config = dict(
    n_layer=9,
    n_head=6,
    n_kv_head=6,
    head_dim=128,
    activation='gelu',
    positions='rope',
    qk_norm=False,
    init='trunc',
    optimizer='muon_variant',
    lr=0.000608,
    lr_mult_o=2.0,
    warmup_steps=200,
    final_lr_fraction=0.05,
    seq_len=1024,
)
MLP neurons of a small language model. Each row is named by its layer, matrix (up: input weights) and neuron, and shows model dimensions 368-463. Each number is 500 + 50 x the weight over its row's rms, rounded and kept within 0 to 999. Numbers have three digits each.
A block is one neuron, or neurons of one layer that tend to fire together. After each block is what it responds to, as a language model described it from the Wikipedia text at the highest values.

L4.up1125:409516474509433610642574489507568571381467432458474383503454562551505598506512419423444496403521465546632452531520530496566496431549489503469591470499456501499564518547534427653587468454503436433520547551442468445536456381517554521465524530505488425433443527547454518483543499529505545562
L4.up2421:465453473485474644532436418441443518407503436579457422488405529554502492522475466398413474465534452496546434486457525475543493478555483458474587504428475491509649456533495488556480425486552415453555511535502452476544523417499528465453492492454538496393392549500440521495530512488513544475
L4.up2572:506455529461475584549431484560495457506490493560514395451499561546519437492514492536445458500562379470571517569470486467547418496625483441496523485452499480438533476516473493540542445513499417447549497513627522413537451521545509543412405480451496578410431465495469434512459466600519529546
L4.up2607:450445491520500671595495455489446579388490450515440442519458504570487523521513449406431446476577469574570414514482484508549524486555537497494619510467528475491581460521462491620543384484524425438564521574474483460595501435472554508480510520471471412433426478489426516515514517517519524524
Description: End-of-unit boundaries. Fires on tokens that close a unit of text: sentence-final periods before a paragraph break, line breaks ending infobox or cast-list lines, and pipes ending or starting table rows.

L5.up1448:500512522532508555444550566492534470459531544558439494546469541524568502528463516561498558525615502464430485443534534421395468504466550527411440455444472474535384551527543559456477457616563437362518470559439481518438456494557500527506515486439438613497492433499506560529429501490467452564
L5.up2386:520456607541489538545491460556501470414607406507526494566531570487489480540470562446445400431496503528531510494372525416532482513498452528514519498487476541561560519578458611553509480570592473442449392484476479497483434520570406479557473547457432537536533500614485533472497544474520470464
Description: Table cell separators. Cell-delimiting pipes and spaces in wiki tables, strongest right after a date in sports schedules (October 7 |); also colons in infobox-style lists and scattered prose tokens.

L4.up1170:511464485468539511552487505502450479474473472542475519506513472464505463472561545450572535427541478503504454488489482484556470490515613476511468550528516503396522418503423473488398522487494513480558559508435402449501411517478525526542492576470469486574507520428551450443461514530451490434
L4.up1707:375537476489537523493417483496517417428450515455482494529537557541568490468544501550513416483473432574563513471543463413508484484556427486406525572461533462538508439553497510397538489460433410455475471481541525535510405549525538506476429496545465497448460507506519556555479579495526507413
L4.up2758:428487462476466531501529525454491554476465467507550482530514515527439549487562413518549535461531493509449491547522508462561484487576453426529560491477480497504451468500491479450443493584472503505476516491506483439365475518457551510515500497539528442496585501408463499472494475519526402530
L4.up3011:408510491539526485586514465562467506512425557465502578397435583523432508499406560543508585506518534424559537430487606521538569489570478468407475518489493492555467519481437467456412575422524526482469447508592444514493524564485537503578469543509488541351451478515465531525540478537405446551
Description: Word-initial letter fragments. The first one-letter piece of a rare word or surname split into subwords, especially S/s, such as S·iskel, s·auropods, m·orgue.

L3.up144:467512505561451571543550393516488603371552471526459442510473467511511543498461440470472484411548445525582387500496436510496511501549574495546614518467474534578578454550432498601510449474517435406504488621470535437552499463467510448503490555478458451446406465532440522562548494498559613539
L3.up783:442467485540457589507520423461487560389542479545434454459458459482487559525394421529442451433515468497570386496488444500474496515574584512536666564491473518601579423551420534659485509448542445377491511599482517529458411457482484471526511516532481477470403429500454543506518531445556590511
L3.up1254:454501497558415607557489380521501561384516467551486420525452490494481543525476452475490486455538455531602395503514459517504524535516557497509626546470475513584575484556457499629517489489550443401502504601473502469520482485462526454488503528508490463444419446503424497526511478472529627504
L3.up1576:445503474513469526544542487516508595443525452521489450498472461489537491550497454494544328521556496519509482519501484534532558555498600589490464496500530495484557421492428627488471490598504453543402550497502544684459454410453508621433564513522488542541400525464471443512531502530461527489
L3.up2099:471507490567429571531538423507477519444510424549440441497453476453530518603497445473474417455523474534601414509475497533500524536532540486544694512458490563568539421554419501578431533473550454452464484577466480496439402520405437462523506516492502442483421504547479463491579501507539656535
L3.up2700:478460468571417563524500414475468616392480484497484442477472487496454527479455451441473498413531445522538421506476500500503488502542544479543597596463444583551573394571382492633508509456502459390489482612478502439535495460474485423512443572485465480454380458521457551531511508513522571500
L3.up2815:408501538471452615528538507571489532429472430521459484545457459440555525625597497480458494459503448590609419478539443536571524489569516518578567487480512429627536446578490521576561426511496468403571455550469471390504541489486531480579541542480503497463393441431531511503510584546579579505
L3.up2998:471497478531443576556527407534465613378505476515480424484472465512475518479452449445468510435552446516558397483495470520497502484547561495529606539456439535574583393563408486628480478464512441380503482586458532431531494468481482430517442569473483474447390458508449531534528498524555569518
Description: Segment-ending boundary tokens. Tokens closing a paragraph, infobox field, or table row, e.g. a period before a section heading, a line-final place name, or a trailing |.

L4.up1123:510499548465375487524522516450478541559506403580507516433544515448520510503537394488527564409476492565525511446551502365541502575468497523493491435445446518476519374511530488517538458494603497437611517532397495514497462468558536528503662473500515529537515386436505536642398536509533578533
L4.up1140:494526463400415473479500565506486517439442524471409489488530462412513491515437538426469461554476440491470526525509468430492500556479523432454435501433569474495574475561451502459554481518522522543505467566547458503491392515503517503409523513549498453460457561409439586606409517483504470544
L4.up1243:447490493431504540510541541506414430526494453578529525541586512384512368422445448474563464506475385486438490474555476540521514512466460488507483510597491504454520539492509607481520473528556506418621497464461497457490529486451507517448528535584481546511559534580442541514433487457569532529
L4.up2135:482484407492519563490509515568465489506443432496467418436571575521477458521572509464477477462582514447549439557468537549537627519444463428548494477625491523515626389478454509421533517550624584470507497502509426609474513547428475504454504505538466504643601491544425500488553514423541573442
Description: Structured stats list and table tokens. Tokens in formulaic Wikipedia data such as tables, infoboxes and stat lists, e.g. the dash starting a career-list line, "=" in "W = Wins", "|" separators, score digits.

L5.up1816:403524502631482636595506509470465514415470443531508409511466435481586445535494498465468483418453523476473488482507431473520501483534470477473578507404583434471544540563431475573528414543538481516619525517525534538497430530504540483491472501525472556454406431516516508561432466471505615594
L5.up3006:431463423506432606577515429484588551421489427557502561438383481401530446498600441442356500496529428550475465556498544427565546420563441491552562571534488497427523481460540501510511512426499467500542505546496508471448483437541554460549469472489481456465485520497419485470493493577487483493
Description: Structural boundary tokens. Line breaks, sentence-final periods and table pipes ending an item, paragraph or row, e.g. before a new infobox field, heading or table row.

L3.up102:604415414426434465486503500509475524397564469511465550584513481502521467500493469454526424506580528538512408584552552535548524473589440513538409436481569431475447527473586523538556504500506534465583516513482488495566529500542483441518461453518400526435471446600448504515491535477469497403
L3.up110:586498455460433445478511484505473489538608531506475474539513562575421481503430526506494436432524437482493492546498477484558447444513506470545546488530389421555415517469479482539498436417426439504543563499607386540606474490585510508462473500460497540448457508444526463508489505454470443410
L3.up527:452480422588394541534568412574488509465525528591403510564503467580507579449529544491495496524540406487515510535578536442496428480507423585481487495499649534574558469503472463413513598508453511473499578555462439505507438507534493437593570547503456514511464502531497524511473403547552470438
L3.up1056:539517542439494540570600418517439462541458570487469492564559477501546464577406523520473443563473511515540464471465416513488518623453412574469548550494528512479614504567492518402483542492554507462575563532510428480456544540528436515481515460512491530499437549467447560575548562531453567458
L3.up1326:521499544507433508431484494520520446499519536561546559486547452458553499552572459502521501556530505466553381607474602438504502528471421563536536527525519573491455523455495536404374494481572442468538410546537469430511471503495461537459481570542503447491461464451495546538521512473553350512
L3.up2181:456531471535452470503583516512522404456452474512467445506467494443583484546623542529466458542537508570493484458516500597660519547549527526515530426539416428527473503608500519494533488555515527487571499475433498478454457492523447480559497472488526546472470470521553460427426459547538445420
L3.up2339:582551477519549456510545486584548471462529507552462378469584529548488554521505537566457502475539485575448468459551441574534543532598484546518542530511538437569461430506428515518478485569502518527452473608495391508517474485547606346545499472466399505546498495512472491489462523527477522538
L3.up2354:488456457501530509397543534492611502484509407544457448571499480415489465561420502523462495568492508549488529600550443440486486480559490536482524433454543478487408416391550535494372561502526459498539437460556566431580517538479555599529511395443427462449515528434443488510573431560521535455
Description: Clause-opening wh-words. Wh-words that start an embedded clause after a verb or preposition, such as what after learn, how after study of. Weaker on who, about, with and words that open a complement.

L5.up1468:426459429482537576415513530555444499387459529495568486529455566515414471512485524449450430521480487418545454428575442491602541502487384469458534482487499502527424480534496444494462513377606459489514491555590594542510441479459494390456475505489546511485556444564529496464563555555533550498
L5.up1742:516576442570456484593434522497485518428484511456477428458501463392514465576475522535417546512507521492521513508493437401544456463551422446449514435562584384447490533574416569483417492478511425499528506470582541553495437502473578595540525518489487617539481472459485506474462381500494460510
Description: Capital S word-start. Fires on a capital S (sometimes R) that begins a proper name or word, mostly first names and place names, e.g. Sense, Sint, Sasha, Sérgio.

L4.up150:447455452445537558516521548498475487595529492490523454492531497565525437455515460607490472497591439465485479555496438503491414512421440579501497532487484514519467595507475493510376474464519526528586559439540498612525522498519457573544532500487547493569534558448448564495441533569485451538
L4.up652:442463532457479530554566537519518400525481549566531417488518580583516408489477408462510463503516522560525491479515614525486442506418396513508525594497489470502552462524491572475441528517492486460512530536471492575503490522566473556528554443531509562528492486518464633519500581602526529448
L4.up1289:471508540509460540516612448506475460524530502576495487539514662536464507496465504557571411463474510509469488503497436483474498539423490518524570579379541452519532552470508569447431546458477496478528537440512417563532446495512397523481581476396506472572532489466433532579515420555507539514
L4.up2789:517405438421567552546500456487481496475535522517481516539520521547475458466532446458493485542565559590493517538547574534446458541456530554489459500485526395468548410439441545458455505508526560465561579626562462471455506397565501545469550509561568552599483531513496554442521454591516452524
Description: Prenominal adjective endings. Adjectives and participles placed between a determiner and a noun, often the final piece of a split word: legend-ary, tal-ented, ens-uing, former, only.

L3.up1026:496470477490516487434513478474460466502512523436511451540511487570458441511542475471442429511553539427513496467487492525455480459584538519494542453505510524500537522520463405460486495502551482619535506600496414587579467515511515515491456526536467544588549502439527551525453481491473576523
L3.up1727:465543481473455617576414507437485484452416534463386524475490438499541522552458494535494514508482458615448468477420522582500491516459566453593529490478545443498489418520482532481488519511524497406537476487542443455520467483456530485447563467551435650506558490459508492547434495521450520508
L3.up1766:575491527508545485521443591488530532444475507488462549508478593529447537516484532505489573535470479433559513442469491561467562572540560426515596550538520364558524551469560484512597485439521471558516536557488491462456527425502470506492465520554494545461492502573478462453475434565411532602
L3.up1948:473468488458426485579490499457447543491464414519469541425512517488577540534419546505573409486496533411440528537578550503478471522480510535591581463503445481450583471538542511555596563452489520500481466524413570556504569570552487566436445395526395553441479437517428493510563507524467405423
L3.up2144:514540566504535407523518504523444444477444546422488470555464474496470497568419489459427539515502543587413505536420549497471446393443522422496502512461543587550341500394432507508559476562496500473452451503438541459485504496605550607487466527568518499441503538593532427528557520504455431456
L3.up2149:466554552418465361481516549462478526509566513468455523533448503503447492463455504505524467522422614478500466441484501468460427466473547442520455474515517474506555509454518440500443456369499566514394647445490463501420518544504497517512532482540545529509504537455491555512526538512598584663
L3.up2346:415504450523463567468509496477520446447506430531572464531478520574494530478554505521434380503468429543499460508561493348511494495506467493515536570574516517500566676441478493528541605444533491427508446575562526653478544558478585581468569455427492517408526478577544435553506526518488483547
L3.up2964:477494489482515555594553584481509480430461577545553411538484567464491470397486471538545492453480532547427465479463460606433440358474433444504502510550471436535517557546460509440488499486468445518541491573392486472513543509516434436544464457463444562437476515468534524615477503522408425465
Description: Mid-word continuation tokens. Fires on the piece right after a word or number has begun, most strongly the digits after a thousands comma (3,277; 4,374; $40,469), also word-initial S/s pieces (Second Sailor, sinking, socket).

L5.up646:482475515452490535640471502502419572536473498509571478569472539508523547650469460597539517504397499472458430508499516464575539524483599548558509495561524453567425490542492476526468437573515466600438501457469482507574510483522497508533476417517548481456442524533407498497492487577564445533
L5.up899:551512435541468485513493560544554429510485465543437555429469487551483371429469546450473460391456535546547470494470501552463464488602510562501541466538561510488502520592539499520427493411556506542510495553587541549453453505629474570501521514476459621496523424500551513496468442478466509455
Description: Clause-opening relative words. Words that start a following clause, mostly relative or interrogative pronouns like which, that, what, often right after a comma or noun.

L3.up147:495563599520561483509571515466531474574500488382459541504455475516420477527467514374473517532511514525568487619423507495466544531535435426426470562524533532439486460486481403524527574487485444495545455522548486523415485597517463438472522557624431487527548514483495500543480473456560530418
L3.up932:494502562423585476526419413490548518532521590466473458505427445442489468509502554527525553521535475396529523563483486478487509516462487395539517430543481519532622479512501553483559556479484462407592589516607477535462463502482485512551531450513388509536552473534463485433546523523558596430
L3.up939:474492522455496497442563561460538609607388487410481507531433565486522614576512467555489602559516490504557532463450478510468618501451519531495527531571460501537536479550539466567517535436591490544573505513412510538464528501544541461515448529471517500428609490557466503571409576490522535494
L3.up1722:526548454470453478503477508509589604448450553476480569548585520508442461568392478502451597511583502467449447508475590452449388468452465478494346613484507475489533501499435500569544489505554484390496477574562469515405431506531470464548522518534549551612443396309540498548484551489553569486
L3.up1932:515544542481497597480507487495510555575375470595500549493465450520523529610383452472462522452548497568501457508532496454503464491418495597532496529503491445554489537469426536494502445591411438508462534532533514461481471530445481541395500515548542479546557419503467526601468564548536531507
L3.up2002:541549501433460455404448528545458548439574496560489521463503511487534518480515522516432517531553447465579446429521533490509448552444468456495542401542489461540512522489583428543502518418628558577478445527534541472452448596455523458514484500513465435488516452483550457541575474470488552490
L3.up2322:544602603479501580501450445456571507471517490459552546571535432426471483424509473538456620443448473390551520511492538544540518535429439589524579465514444412524507402514446468466530536395498430463471552512448544514507564583505518386488541439448523561475514464472458474607467474532533483505
L3.up2357:500471536509504544515471429468499521567507444472511533454408519541540387533539545473575480445460518450500555454538554521515511507469543540424458527480497433448638544536434456373535550437441525466567463525490525553485573533464600459492460621620557582538458529486413518516524480506557485575
Description: Away-game "at" marker. Fires on "at" or "@" marking away games in sports schedule tables and "Stats at" links; also scattered word pieces in other contexts.